Weights of a small GPT-style language model, trained from scratch on English Wikipedia.
Size: width 384, MLP 1536 ReLU, 57.4M parameters.
Architecture: LayerNorm before each block, learned positions, biases, normalized queries and keys.
Training: 455M tokens, 6943 steps.
MLP neurons of a small language model. Each row is named by its layer, matrix (up: input weights; down: output weights) and neuron, and shows model dimensions 0-95. Each number is 500 + 40 x the weight over its row's rms, rounded and kept within 0 to 999. Numbers have three digits each.
A block is one neuron, or neurons of one layer that tend to fire together. After each block is what it responds to, as a language model described it from the Wikipedia text at the highest values.

L15.up724:502478484508453533516496465503516553473508478489524560547431493542503465553487545445453474464510558474495538576472507463427518498456479510507542487528524522525464478563521477544451481483517522515497455507525474530486527452435533556493478444524417487493503474434540492463518590511474499495
L15.down724:453573504501562501462497502528507500499465512528504466470429461495561547620486464481521530479473508486462513436546486513475420588476479455489501441480473448567534511540485505533467468530531475484544486527477500541578482484470582464432497460666498490494457534511498568439435567586448487458
L15.up871:492441473463485555469492472494491506529471497523565489559507442517494445552502473442468573502470532506571507552519488530489525484473474510524542452576476499532500507553506500616546506437496518526481511545467529489473496516458461500475473479545481514584585536523455495519491534520549482536
L15.down871:545448454537520488491471509505483487443548511538513529575592505499564539501528535507524503503528440477518480559555533514551437575535549465502443456444458492481472537525479477485468488540483503562446473515506519496493475478438516510485535548505504482427549484588488505484516499421505535491
L15.up1135:605514465505547514518476500510510538484482507494596546497450512562503476542465540455466473519470492458443472461532539479501516533526510453511508511541479435513419547498561523531435487463485457506466453483461491497538546425475513515505492504540506538574509430483462501471425473484455501480
L15.down1135:503460452512518531441496495587510540473466480468562539445427479499418575502471570484512454490530502500515477482503501512563522496482486458510543524483524508519455435436503504470466380484495522432535510490493514523555450492489520511420521562499568467488660451578424521575473452519535571496
L15.up1388:488488519509441515462476516504474493534544471462548492501470466511544462510472560473483561556538518512488496493428518497510472547523466531497571499571477508580507493511484508491421514529522503466507504544488516497487528493533493524482489520487444509453409509558438437569493516470552448493
L15.down1388:525504481480568546495539511486478472523464549504516554460425531502486491476492439518523557517543450464484469536480503478447559517570517503509462478499430460548537545507527498476460510503465574525527508515412554435635509540486529542524468544523421630568503512476555537530585504497485494564
Column header words and the line break ending the header row in pipe-delimited Wikipedia tables, e.g. Candidate, Against, Directed by.

L8.up503:552468492484449443452526455529467433482504476496474550523458438456540555480520498550474438434468525536528470522510523487479436516520471452510493495465471517577560612495501484534512475501472479537492447471563530481486488552520513516526493488402454464516514435565494522496556434454482555482
L8.down503:457525489478510425562543477495497499452526487529452524531508524468461528541527474524480487466492513509514539541587559543471417397437578473465478499497487430463506502521454471498516427461508551558511556424494476465557487463429530531506522508529514457475579447527537541476502530456538524516
L8.up668:507533523506467475447528497546422440541523504489515537498521486490553511509489527511495505471521488539507469449480540522447528440496443526457474528516503462533484545483509491497467507521480489545537500633559479479436523598504511528483515470438454519503526405544539469456517559530511518544
L8.down668:499568495485483463487513526481458499517537552471472549536551501506485462546482497428511521482467500518437535364497493526438480545520556469509471493486494496521484503516501495491471475436427539482536486487554474462510497515511487511523567530492578505519467516519513498518489519524506553510
L8.up720:554512515517477455407503497425461473543495530457443521523518495491532480479522513502538551458530492481417458552520529437502522500480476533442499491435506441515541583463541472478455577476503490549545466505575447496469556549450420586495545459414483501504474536578543503436521521489543519557
L8.down720:527557530461509468480536548493478539509551499554472546578551547442512488519514531515540468471494527500384467426467509500453422452519493487527471411525437509481527493509529479457520474430507480563559442502555512530433466577483533444491521553529485466479487548535521512465429508550493507423
L8.up1093:529482523471491487480475472482528396499534561422417558516554504544500504462519508508494434447491474485461434438539510495494504494403519527490540540558475471530565494533572553473457512492530457516524425555566440465527424607474479499543502457514514567569498521507647474467498551529549489477
L8.down1093:522517458460468463532498544515481442514486579506459529456505546539441498468485501478476481475446438409487536398509452476493519529479493541475391514481493487448538484534493522470543495550442525536513433533411481499514488467611503557534524487493459551497456496510492496449543516436535601506
Numbers or cell separators a few columns into statistics table rows (pipe- or semicolon-delimited), e.g. league standings, career stats, election results.

L8.up195:532528430505478567546507494540490541598469456497471520442533519537479568499470505539463470591504455455532537479498579515488487502572474488451524529477563511497506506437482506476509493574549439493498477494503556598537510513451550545445471462489489462558527477538495529489446516507517520442
L8.down195:442499508469530544498482484431528487506480492536478509503414474489520543555443494542557561574536452460453472507546446556491464513488494545570525504522475488548530539511451469485548548505401473444468475512524516440522469508469528512467565503519534531553518469522539521517455490450474510563
L8.up1297:542568491498437455497462504621500582516540500486502503427510411498552551465564525554457493556497474480539577607501518605452424568493497573584513428469513597462543499425467499522483584560495470524468517494505514425467504476474525532395469487510495517437458525520492513528504455486507500490
L8.down1297:479485518539526489511457481494530579489518466539544450508447463458440514506515527472478456510478446405486497447507528468528493510454496539529543467531521548493551493490412520528458501485555531506496486495477481398462446432502521580444571485484520506550494520530501485501525624519441566541
L8.up1463:492480491575523480476499460527537534551524476528545514441412516470519493520487444551462469547582416506474501489453494546557541497519498533518529456470579488536468475476487462487504476467533489515439492499525549511527499517513455507430570561466505511501552548462463505497444525419538489553
L8.down1463:524474515491550473538519418467520555528491535565497516368477532438523480541399508489517567537555527563443474546519434574500476497506518484541504539531455547491461526548436547564522479513406434505389475569509449509458528515452471463452534479485451476498471496458515450448485527547469511578
L8.up1488:527503548516547494531508503465495507446484514535500554473451472540562444479502425536464441548546519467537467491468465516482506507521510533480534451582529495486468456502537532507475482546521521487466509510467490426452462458478495542457486497483535455523482496501527579454470457513594521540
L8.down1488:495537544541464474462520498519533455520465441466475576491492474452445506510470460502451462416462484538480532570516557561486481557488498522511494532564468521466489516527425533532560522459521451438541521475593506473501487467501588555421537493456498514477537478549443539519488566500488441513
Header-row cells of Wikipedia markdown tables, especially blank cells after column names like Party, Candidate, Year, Ref. or Author; weaker on infobox list dashes and "of" in "Supreme Court of".

L8.up961:423528525530515456508561527500529450453515477553510484496533481411501568564485523495456569427514590535527490520520460608490512517542553609511491589415509519518504508534502542431541480465425529453487509522545478454562493509506535477487485528532501466561544513600444516486609438450481502478
L8.down961:472527493525460560453453561484547506433399418528503527478518505509467559425571552526462434468462487473474475512562515532457495490441507458480507523545502548488491476474556456525491473447527446506504437462507543504536485524522567445575496517551508461450502454487507497556501608521530533552
L8.up1051:423516452498473474463466445434442509458545474496515447514447483521511505511520467474579487392446537463476530572482490489511517505588484538541553555460464473507542575488438498497537480570429520519439538563479551534506478466459458491558513528404544511546531464427501488522489508486520496492
L8.down1051:517441457499491530508533572453576501480552449421475493504505367468472468506505525553490449472538530456508466443535444492506453486477536517531559526566477526460528498511514419485543535522536530541495419494532519581396533505576513456477542481550443493507539494476514442529584538512546496520
L8.up1290:520451433432584563491545485504587473482490489529490429471501485444542543507467518516552525483510548531502494462527443437505518538592532530453493499544473486597547520526517522495492494493446523475410475499522473543438501479514438446485548517471519553561499484518450515420518440482487482460
L8.down1290:482482471514522519510506601483505428491545442462476561478486468470529500481569487456484519481590542532468486530558449571509540524472565498441503494534506494556486525513473433518519463527474467530465443466487552512441472454467522489497566425522471471483443544497478518418437460472544476524
L8.up1409:460537494500508567463565479552492495543470471517552570486534504550557560485496552422529492430508471523581526466494517576522578516525470493484516548481548523463514580450490556516543508525513504540471506520527518429525504426571533503562504468516473497514498441496468506536542503561479515488
L8.down1409:540475488594481494499493492514538486423495450552486557478488529433538537455533474500428459416577507513502452570482503487489434504513528490495537460497499573554556516489535483508501458503529535543485482480517529525541464492521558495508422535458408510442486564458584450515477540453434485534
Fires on "of" after quantity or group nouns (a number of, types of, a lot of, group of) and on quantifiers like several, many, three, other, various.

L10.up408:502599529523503527491459482577491499524485449502533442448526477473532522579478495457458478486533408521524563570471485488439509477507424451448455545489575442429591436514481438529518460497519502544574503445478529531488458498526549456515546582547469513469485553495565444508487519458495485502
L10.down408:435514493508546496517529533510539479464441495546495512541445484539520484520420519547520518532529448502471566522454514481490384480461557543519469460611476500546495479451507505498501477587542500472556547509563535445501470478495489498472557482485434472498495448435458504543459423506439458511
Column separators and header words in the header row of Wikipedia tables (election results, awards, filmographies), e.g. | Party |, Recipient, Nominee, Team.

L10.up1116:451480477482588425496545491486524478524463521535522449508471495459493521498492530591458494587475473587545542454539511506453482560470484531487460536416479527463497539480558475519568539474428424513475438453536506494500521513559517521549559528491595487555503472447510473485479538512487542548
L10.down1116:536528528438617476527536520494515514506546485552506535526497460552510466501436474526549513459578501484503523497429506533511469565541476538475518554545528457514493522520449487431539512493477539505523528552595469448474465533523497536415560569559520492441489520499543522499504556536508443438
Mainly "on" after based, focused, emphasis, focus, influence, switched, plus "took care of"; weaker hits on mid-word fragments in names and rare words.

L10.up792:453534448527478490483526546480508532482579518484484529470429575478506420558488444418404557522492480515496516480588504526567497492521517469593475473555555478559530520528495498473580531522538577495479571543460524470543515515476487463515491494509457519451528482479499558499445549556534506503
L10.down792:596527435441459458517471411447468555487504470491403505475569425548491560482442492517444543501495542482551544434504416460503408518480480477503498503562491495489521469479508473608435514469497477459522504531485497461497443563544516498487565477473447461505525430517529422441548474564489494519
The word "to" (sometimes "into" or "settled") right after verbs of moving or transferring, e.g. moved to, migrated to, transferred to; also weakly mid-name word pieces.

L8.up613:477475448502504497447464454561541496537520472517451494534557444566532473442518561576499437450534575494490530427476512492560447559507493438455510506484542529503452527487484483473374513489532549479500497450513530495568531471485514533570497506560437506495529505538489548555474497444561427478
L8.down613:455513525569479406452429564488511520549455505467520551598433449475447492519559513515500426560450517484500506518496477456482470529549546505501546473466469506484550535481554471500441533527555504517596489471537524422537553452565548500455453495496524437534449484494482544503459523494500474427
L8.up735:517422425487547512502428510593514501542479431455435466504528480539486513532569495489486434487562499482471539443570508494492480529469513488445513512482487545503518528490470462488468530498557574472432501412509639560588521503525527467449505550461487540489485541507479504559471524542482463522
L8.down735:457542505518519441581545497527570518570444520437478479480441490475461480474450527543522497485510522502470479536528439499489461466543459474533513466514576624520454499516471501540557394498569465536514521432560538488527496513540507522505520419523448431566499482519495535462469425534500467494
L8.up1169:475517473523465455536454541524435516523505463539468459467515390489574583501569471517478495458530497474495478466474529492460484524519514571422555504414476555522453516501538450497455588515495550457442535485564574473510521522481490501453507533530437511514494539472440481511526491521543479478
L8.down1169:519563474509483535494482515498505499535514482453567576567465520476515501475563491495455515549520462524502541450591437413501488551572463545525509420509562528460498517463487519547496428505491524520497505515464483412476535520479584548517532566468526523515525508532517511521461508481523514579
L8.up1363:520516499512499474490461503487426531465495464441510489412476505525494505515497492538501541512535468494543460444562464478524493488518469508507485561455551468511519503493529473446528482527520501485384450511444601588538469494611517516481541512509537560546499455499539503527519419452478575508
L8.down1363:496480565501523516543539532529554564499438515518473464493476515491520493478431495481561536486531474619464509502459449514462475410488549525616483544466485523571434504485529503507546486428501441559518494549560410489424539466474534472449550526509498536458538534435511506446463542562491528532
Pipe separators between column names in the header row of markdown tables, e.g. after Candidate, Category, Name, Date, before Votes or Result.

L10.up1426:514475460552482447484467507442513519495483498480476481526467559527515535482526493520570522555517459486436550443511511453516467543548433499487524539554416569528524453511573563481485506541491497503468516486501530490499503550442471579493529497535461535499505487491482550461500497516497590471
L10.down1426:527466534516465522523537470487546543470585543479515459452456519467472488549511442567474520501520507600520524528543439524541503455520470538494452478534485477553509512475446548495527456561441480558538544437460566419495529459518444474523539497371520550534568459532513495481494547481503535471
Pipe separators and column names in the first header row of wiki tables (Pos | Team, Year | Title, Rank | Nation), plus weaker hits on section headings and infobox dashes.

L10.up272:488512492510516493509545478493464582541498473508540488539552489541506511516587505414512492547463475530554478505470488571489492545490414514444579516559468493503507550460561448472477510428544596478554472556456513458515559531503393536563494471491536520431500481475434515545494579467530612462
L10.down272:514451484579442475441487500433446545466491501540491500458496594508517450460526521536520452523492503510440467512500450482504501500554480526474475499506496501479542458455536516510441478461531492533479437467509524496562501498522435556514493507470491449551522507457580517555527457515455500590
Word right after a quantifier like many, most, several or a number, mostly partitive of ("many of", "most of") and sometimes adjectives ("many other", "two major").

L15.up84:492558520485518530520447478543566518463459552475463513526509420448512451557451520451496446471500521453472502445454565464511526544541520450473478480554527444497497552529534529460475524549472541516505540530496481575474546448441474379536495601519511521483520436431513483451481445510455485546
L15.down84:435524528443559494530540505471461526453486528469480446504530544499473520501483486468536492508511424398507465504432538534420548409515514488497585536569549527562471496494525502503509473504462506513477538454510497503517469505550500547480503566522516525494516464449490489451450513438435459484
L15.up152:402550561504556440530500490503479489534524465574525435479474453459447450567449545534427528511514506474519488495435518443479478480542414463492478524469553529532435466457601518524562496413543507405544453528476458497477496457417528452468538495479474518545507535544443494495443538478482568490
L15.down152:493495522421423464536511540409486529472518523522555433529511505554523498547494490518471475558534467440516564539554540534463502499486536523519446512511455565552466512573503516552490516508476497541508444491513438508466537487537567473471507464505539502562466519536489534566441556494424528427
L15.up363:535487507527545565523468531459448466481507512432535527540526516492508475587474523514439503471484524465533497501506520518488530464521478538497524523493521486508457453449425535416499558449573438545514494515471472497490478488523501601540520518473542636528538523431532566452468474519537491484
L15.down363:489506466546550517584494504551473618537476497520510502501496512523450473491521462468569535560440519452464609519594476488554476414566556503505458479564465526510564497471486514506534509465464497520521481527437527476550528500465463505573511494508460454524500478541494514472492609504471489493
L15.up1150:425452519493489498462469537440507406501521486512496487520475452412499524503504485523508540406490488448472464494422531542417504500568451528518480539438457553567425558547515516451511509527512592477514438568580560472556476471524491423572448569528609515463513581518504452483516499511505482491
L15.down1150:537466492535465458459509489457453535511510507458483417546493459466482534483480473472507502458504510485476440517463528457601526468526498461504468496519516455532506489546553489442532446493478534526526500514466479508597587420531581507468470538579537540478525463501469515468346542403530451484
Unit nouns or second number words right after a number or quantity word, such as three years, two-story, 46-hour, 3 million, ten months.

L15.up546:413612556480463570485489501488538487529543513471523423536479462438407481498573547522470463525467493471495534534494595471477531420604528505496522458505550499545490483511511484461576498505479459462540502510538468481501557462476484504474479449511494510542571512441472483587438498479511425508
L15.down546:486420484525509569495500512462398487481480503544458569507492575442528514500498486455498534522503483421451491453433558451510497593487455488552481518532496538403581469492517462516575541507470571509471493565497417494475501539516464486491493527448494460514492486501479530491516553561532474495
L15.up895:455518512492490539532487428565513543515506393441449469502510502432498459476558489504473514525496474509515414467527453477473479529405503556564513441557517512464489456475519544475479546513494472457553467463579526494547494496482436455455458556522536517501493549453494493498463447512450532542
L15.down895:445546480447509449455546508490517497533475492514486545531478502564445433490530546480486502531460520483462504520583527430495462485520490418477433536451463490468566546509501489520500532469501541466479418432504488483527465532537508426526508486577508501535545508482493503529461520479529489482
L15.up1052:560453525528440495578434560454556487505448480504480521552453509495466511507525390553459477524568523485503508461464529534516460507603521522450532561471500494491526504498512494461407541438484474616504487560482488486474515470475431454538585461483510444442516480481500483554498452463433452483
L15.down1052:466463539579485569542533503469549471551503504482510449458577458459502474558511469528587539476573511511509460524523507527509498490480542472444527455502460551507582491520495553509468534508472572491536535570496508516507482568500508554499521471496498558549548470526571473441533431524517493505
L15.up1454:484502481526465566523489508516455469551468528483516491501526558564406512459493558538512498462557454469525518480475498484468448487506430547470572516498446460429516549508526498429550531483519483472463467513482496505520504507457498483564495508487555524520515568538504509513472483452434453519
L15.down1454:533592501499538502502404497482482483534483417424473491594536462561500484476454508503471567474539462547438470489469574447527529447421537467472508503501519437500454465484530479499594443538486544546518559536481520543453489518463478536497492478489488390512466535472456494474501472551528433556
The word "the" (also "The", occasionally "and"/"be") opening a new noun phrase mid-sentence, often after "and", "that", or a verb: "and the nature", "recognized the power".

L15.up272:466446508474488477453471467484555563455495506510535491538459533493434469463498509470479488477511532504511447593498502558505478453540497455519484506542492454559510596508493528548505467463468507487543493485536529580518446551527496527509521489549434492563532437517480618498487432437528437465
L15.down272:468570528561473515557493502535487440536426518515514442506517486423552498533470508497491514485473493486530496478525509471539508561512464587556534427455515453489454438504494494421529435492457510516461481498476521482494544488410498511495552492448497531386557515434546465508605514500519570567
L15.up693:480442521498536417498427578461538485447516551503467480479448498491430454533460464476594469468510530449474451454468497522563447533571498553553531525459527484488495514494468482567488527544509484496591506445523446514465448480478541480550590515470494442465540477506459463498473485478466497554
L15.down693:540479482467518456457502467471512526495509558529515468537394470561520494477560477417499391485474520438483548508460459568491571541457550516588473540440566432470569505416445482539485397497569490541502538439561446512577474480485503500541439498540518501531492529512424463524501568489500514558
L15.up838:508445520467437405458487454496507506510490500461403522504469518498523465559510566494542536435483567434525471542541490473544520453523532581560518431407520391474506538506439462513497441552547466489477499540506469556465473482505530511554480519471489479540591510491484478520484503441490510539
L15.down838:502502485458453534454512467507488449506477475524473479525509501514526530542539517472503507450433506453466537474491518503525532529501548511576477477494541496511552523406504450511478474523560489507456543492552491534486546444536475458557467482516425551545502479531502507503524497539531600514
L15.up854:481517499462514445550517458469555519415422560532507528560522558422550508517509472492485502509488541429524470507499469570461435482627551591534506505497497471501552522547472523555490523514545550509568533522564449609450483466525529420506570460491483426459582511460466499513557576460444507451
L15.down854:511478493476504374450452517479479505473482450442516511488533466558485525506494599474463477488494487492482565538398505477528545456443503479538478511504423458539502484485538494542550435464462453504416475579507527412495541411470484559495480515517540577475528556515566502480437565544500558550
Last token of a person or group named as a verb's object, usually a pronoun or name, e.g. tells Parker, helped the Predators, accompanied him.

L8.up96:509559396532533488518538479582513528502537489503518487497444449544525475518493473527481526519518528532530485467504443499498479507478475437516515568454478601519432467499542521560616465582509507475429511499511500495535503491528530462475458534437502525497491500465545503475459521453460504463
L8.down96:546476506507466451444607479504384480473462416506501535460461518506510508461525508578516427478468596514449481490495522516411559523551499454493467517497498447474497520495486556578518513590419567461447551498471523458494514498422472489465491479584537458468461564496465569539526455503573534545
L8.up536:499538487527515515466528484526494506567539440539607467438501505546517445497562563544492473516620485489485476498534562503509407478484553532495486481594455453531472510492519480537508472545491515510560511525451546505544512463524523475480560519438432506538541452605523490445443452494469475496
L8.down536:498456403449464510469473498481519527422561561507543531548449458424529564516486498494478439517486503418496476562573490483493505521526487529451478569482520511485579543535521512544513493516528584440559587497446493473495459534513466482493584449588582502552451515469483444501513547587489477458
L8.up1202:475437412521482513482533540525479519495485494582510496459509518472533430496490501556500553540477487559507500491499428527423515462563538426461453559554494452530517506501458422521499536529506598465501502599499523508536525501482476451497535528457491522503509505541498489501430487532465527521
L8.down1202:538543441530458496543451595542470551551562468551510524528548504467468524497496474481450499525507531492454508519485444440539512579538538422514454474556565538503464446474504495558490515459546473466502548503452518511470509603504496484435507491527514378490467538500468463441463441564525481512
L8.up1225:461516519487541499405481494527477544529474449493573462548473510511546508563468476493416544479557409595534485518541487449451528426510516534590470509466428469456448503496532510488464559545478492534489533526482564489469549430502529512443511468478469477538475503461462557499401510438479550494
L8.down1225:468457502464494452510438534487412499517536482456468454508480457451481499560500511562488488467550525526480532496498447492475489523484498405491467519437462569419524503489550504574501474451527532436544559540530459474460527567498494467450525567520520449519469511511483492485480513552451515543
Directional prepositions, mostly to, from and into, right after verbs of moving, leaving or transfer: dropped from, moved to, returned to.

L10.up67:502477534492553474486456469465446503450444461560462432486480583527522467541479505570505541522515521482481505500435476554467536490519504543518476473481578518595433575525505506494435536502552466516514464505504468442484540512571460500528486505505505517460534546485456480450468485439475488427
L10.down67:541494425535547465496550509497513484511542518512482491457503518534498448503511521427471485375539500484563519549501507550417455517481556508510505503476491526522464459534496511486495492436519564554442559504516463480536554413576510496421551498538440440451519495496460467525508514435513523562
The first word after a verb: a particle, pronoun, determiner or preposition, as in picks apart, set off, closed her, boarded the.

L15.up113:549511397450578501492536494524550502560542476451475485475536540464547487526381482532491520473567473570523525539490438520548552498507477471580477480560550461518481510470480520542488484515521429443403468559531508499488485515570465520466480440517519516468490473526484450522497461500508526504
L15.down113:504542507450496456509540472539510457467469494544457447501545436524552552426537527597542502503562477483461519488530501487513518521493464455518443414483495472507505503524550401503498490521464535539595502445493473515470479530495486486525448501469493461492550500437488559494501515414544531494
L15.up608:528486464464474347502476503513463552467446469465509420481496486540459488549532452502476511399518511523465501457463449509515532482569535462525561543554563482529513589484489468554421505485526495570522451508556517397452509473470539461483507549495449537461533463501461396514487526514500453555
L15.down608:600560432525511534481526491452526440477576513482486566480535487508442492499475596569484422508497505516488488532582448474433533470488452482450496501444479477559465508501534596481508492487511464422530514479498562494481480491561495544555485478517483499506486625490466566546449516433468473536
L15.up763:506580532447528488489560524578505491534457495492495492479540460465408441495484529482433555499507400500444522473449445480518494566565511535474510543494518484533434451450477500498573502511491514477525454532503465481416477522536467487533579514448540470419501435439491510509557453504478463513
L15.down763:584460489520490486477484478475516467513545561486481482475508575493572537489491596557462517452556446501617508578526408453470495535462568554482532457535471452461565556571531474526499542445510546534558474487524563496505487573523480490487408585519504524488507500466486527504590400494513538587
L15.up996:486441515485531488500489478589548446482485514527502402451426517577546560541423476502486417497498485527485520511509556466474426477561515502532482515501471510496505475561546559581527518442418473444480499477484440464493471523508485553506436438505492565560437453511451512498494503457458472500
L15.down996:547446474503527476519534441464451448502493517463530457509534503430529474480536539471494480486487519500442506494520519431497465440487468460572533457478513456510579464497589472489505503443486551459550513529514487568530450521509440507550523501460528485457504522499540517476473418559565529510
Prepositions right after a verb, mostly motion, placement or causation verbs, such as went to, blackmails into, put through, rejoined for.

L15.up368:590450473523549569471518488415557507485508507477502519443536517507447544542532514538574508456457516556517424462562410527523494460499429569498444472537446484506492563551488489584484509545477439451463498504506473583517501543491461449516434545518439560456593540541466563483498503441554503493
L15.down368:507522458518499559452508496495526573507503496445500548537519464509424520510489477537477485505426490543509508509506400533455486591581473534525498476531532518482454522446493543447470522486499538523529515469446553509515448477424521498475496569519529554534546514516441522474507566490534536537
L15.up448:502541503496491511468506551457441462452390469475538514534465509434485480606474531533514506600407521482572499485472483513548472401525442545549501433515499497529498505494537494523454606514514548491493518512514481483470453581503504497443493478513502429440440519554510539511509507498525552570
L15.down448:549534464542502498504520439419484473461623484461462500472541580448528519576529519497445527528548518524553516488532449477521507500481504480520428518485527513651482490472467460469498482546563541486532492556487543503500547538468544398501500441506539572495456516466496447478479479545547548494
L15.up1255:507509433506508521470524576572451456588524560547511568603575579527518455572497554494499391469440479479439469515460432444475515531514518519505526468519496482541501507537490479501507515451527443488453520466538498502503545533481503501483545542419497515513508533578483550478483510462568565497
L15.down1255:519501468570533504434507499524490555475433454468560457609533443482490494494507513487479515457423556446489526509514476516451529505546518483519527523482476481461419485519454461513520498483480523586496537462460449437525573474442503394469508442490457474522466494548477528549529461509474477599
L15.up1369:483471520558546464434510440472486521507537550457500471472497525518494566523496598563498487468523502533499448488538456495543517494435520483533531456482507473528563492413531455521517477454525532463542449478513520535473476557446465499497522497520495586472546495508516523450512547485578492547
L15.down1369:531523478481508506470548472491475505478529511445483525489566474538571472535455542606492457513507507472574547548398507509512454508436482463505504461496512552592507497480462473513490526498529595528532470476484480531498512520490507520472485485511539535507490558535519487462490521534490450464
Numbers and pipe separators in pipe tables, especially a losing candidate's vote percentage (41.94, 28.43); also day numbers in dates (on 12 November).

L10.up17:482498500555424460420509507471514496527534452520509517533572478475483514524555492514501466507478529542467450543582523464514424413485485515540520499504435458546506507500510492525483492479448471456613486474504478494583514592502492529555525425439554564532548550580472462503433539475543501546
L10.down17:506490511497495456447549504527576574534502503569526434531471469470479501513516468478502494476500526514462477482540597433425388422424506488507497457527531464507467469455492534518557415457516466500528475566526426561572455498459494573527526542525528510456563450577527489495407520408577474533
Numbers and cell separators (| or ;) deep in rows of sports or election statistics tables, e.g. "| 18 |", "66; 8;", "11.5"; occasionally "all" after a noun phrase.

L8.up338:530524524462518458524513462519455579477516587452531460482501525508443496475494531547500519509464505511505477508461496555522554514396493505492494417478400506556455504478466510473532538481554493415424465513485525508427496458543480524542537531494491502482553505465583518518421451520416530554
L8.down338:508485485434533470529572418462532508478477497456503544566472538520508484497509535468506475479500512536542581538497526506512488470499472607539520577421469412572525504468431508431537458510543527551462524447532474499486498480544450496518436441515567535508491523505472527547557483470470479520
L8.up432:460520362581492522513496587441430545460467453523499466499512446473490491492524526516411531508523546475511508526439413519464470458420585486461466478534516481561540501475433386516538528591472512490493495559482565500461492547506521463538552546457481535488494500517526479504465506563464548540
L8.down432:516359523492524490586515488477452497407494545517548532591546459463447525462509508537444455451494510501551507494494507534516451575556495491477445536510533517481455527466566481523508556450484477494481434429471525509494448467515438520483543479513525446468453603539526481465512471448525470515
L8.up869:527496491491502470559544513527395438568517471566482434485497509471516529483425515499420525492490511474504487497476495527494470469488491487480539490611477493450535526533531505525514454484526530487486540474436470490467457519550579586448557467512547447488563440506604554488460515535514508498
L8.down869:447436531505479463554478486538563548494552510480521579529528492474438494416495464523514530500467442505528470559545478451544454512551519512472565549467494502521545445507488569461510542473588499465482523518518558511530494500503478510519515437477491572516545508499527506515457441522532485466
L8.up1346:574474549539479490542500513490453457524578510513491491425497456504471530527447524474493542531463527507496511511521498471473519474462474486514544557599544483456496503509489470540516583462508527452455458456468448543518535492524449503564515496496535483488497445497483530400435491505450475531
L8.down1346:514498480479552515415527478463445480562487496425496494522533542498509496520443522506498473596519458461477486514509484488494508506502490480511567479489479511451407479505554508492532487482537558532454521502576460428492530423519541540513544519474515518482567467515581520523478452519485567454
Prepositions or articles right after a verb or participle, introducing its complement or source, as in based on, comes from, takes the, aimed at.

L8.up476:519524428444565564531544512491516456566501482497475512429444515479473479456531555525531520479560562477557544470448468482546493421489578543465502495602553468533447494500482477467469531514548501503424441458586594497464508500539506492485492525511547491484504495521443496529513440527528539529
L8.down476:498546519473600474484454526413496545490540428521563570507543479467464478495467426529467516516502471478467526478513542563435415504525475450460520506480430494533501423464537475525493517524447467578524586513434504476517528457467483480464487507539458444517514525417547520487492559514511502447
L8.up958:518478430567570469537474484523469547528497486553483565462518551491497517521557467502533520553512502480493493539476407548469528496472452518533527443480524485506405467460508575450520494529493511508545533436563505493506467465509504465451523490476509505483557565513475504490507484528475508451
L8.down958:547562461465471518573462478431526455411469525481575545377495455457514529461519486449492522493554444456463430527472428485437545479530491473525456465520558521570492457471511484482528485468473527509535500449513468593536536488527532526480494464460399483470577484502555502479516518507532493467
L8.up1061:491511544499555477468527452493559503512404456528493455514538522534436467514493464506479494501527467398529424493491479476461473540530608535464457480520508459520490532492434459543487460523567499512499481533479430495499523507557473485481576496487515456464519501532488466478470444510502478478
L8.down1061:495524488557521521468512558482527468579483502594521548514438518449517529538452467407401512447497459505547459438529463501515530543523542452505484572560488520547545484437511470464462500540482580449509514465473537532548478536463544477468542481530512481563433505480489551525551453504517484471
L8.up1238:528485448462567470473526472521494501486439497524483567447506591378507480483495541416438546477502537516533510551568461547531511522557531475552548470499544426540453510523521525526474512548577491488557485542517546538527578484498516496497541463492461517482520438468480524505471522501464571528
L8.down1238:543535484524529451514487423515557476356547477512522488418460539521516449425509467425525477581469450479505486443504468491468467477448510471484499486509463461477518460563524499536498477494505552509469500501499437599456521485517559474481450489492484558523556457587500544543518535543473446511
Object pronouns and determiners right after a transitive verb, especially give/take/make, such as giving him, gave us, lost it, won the.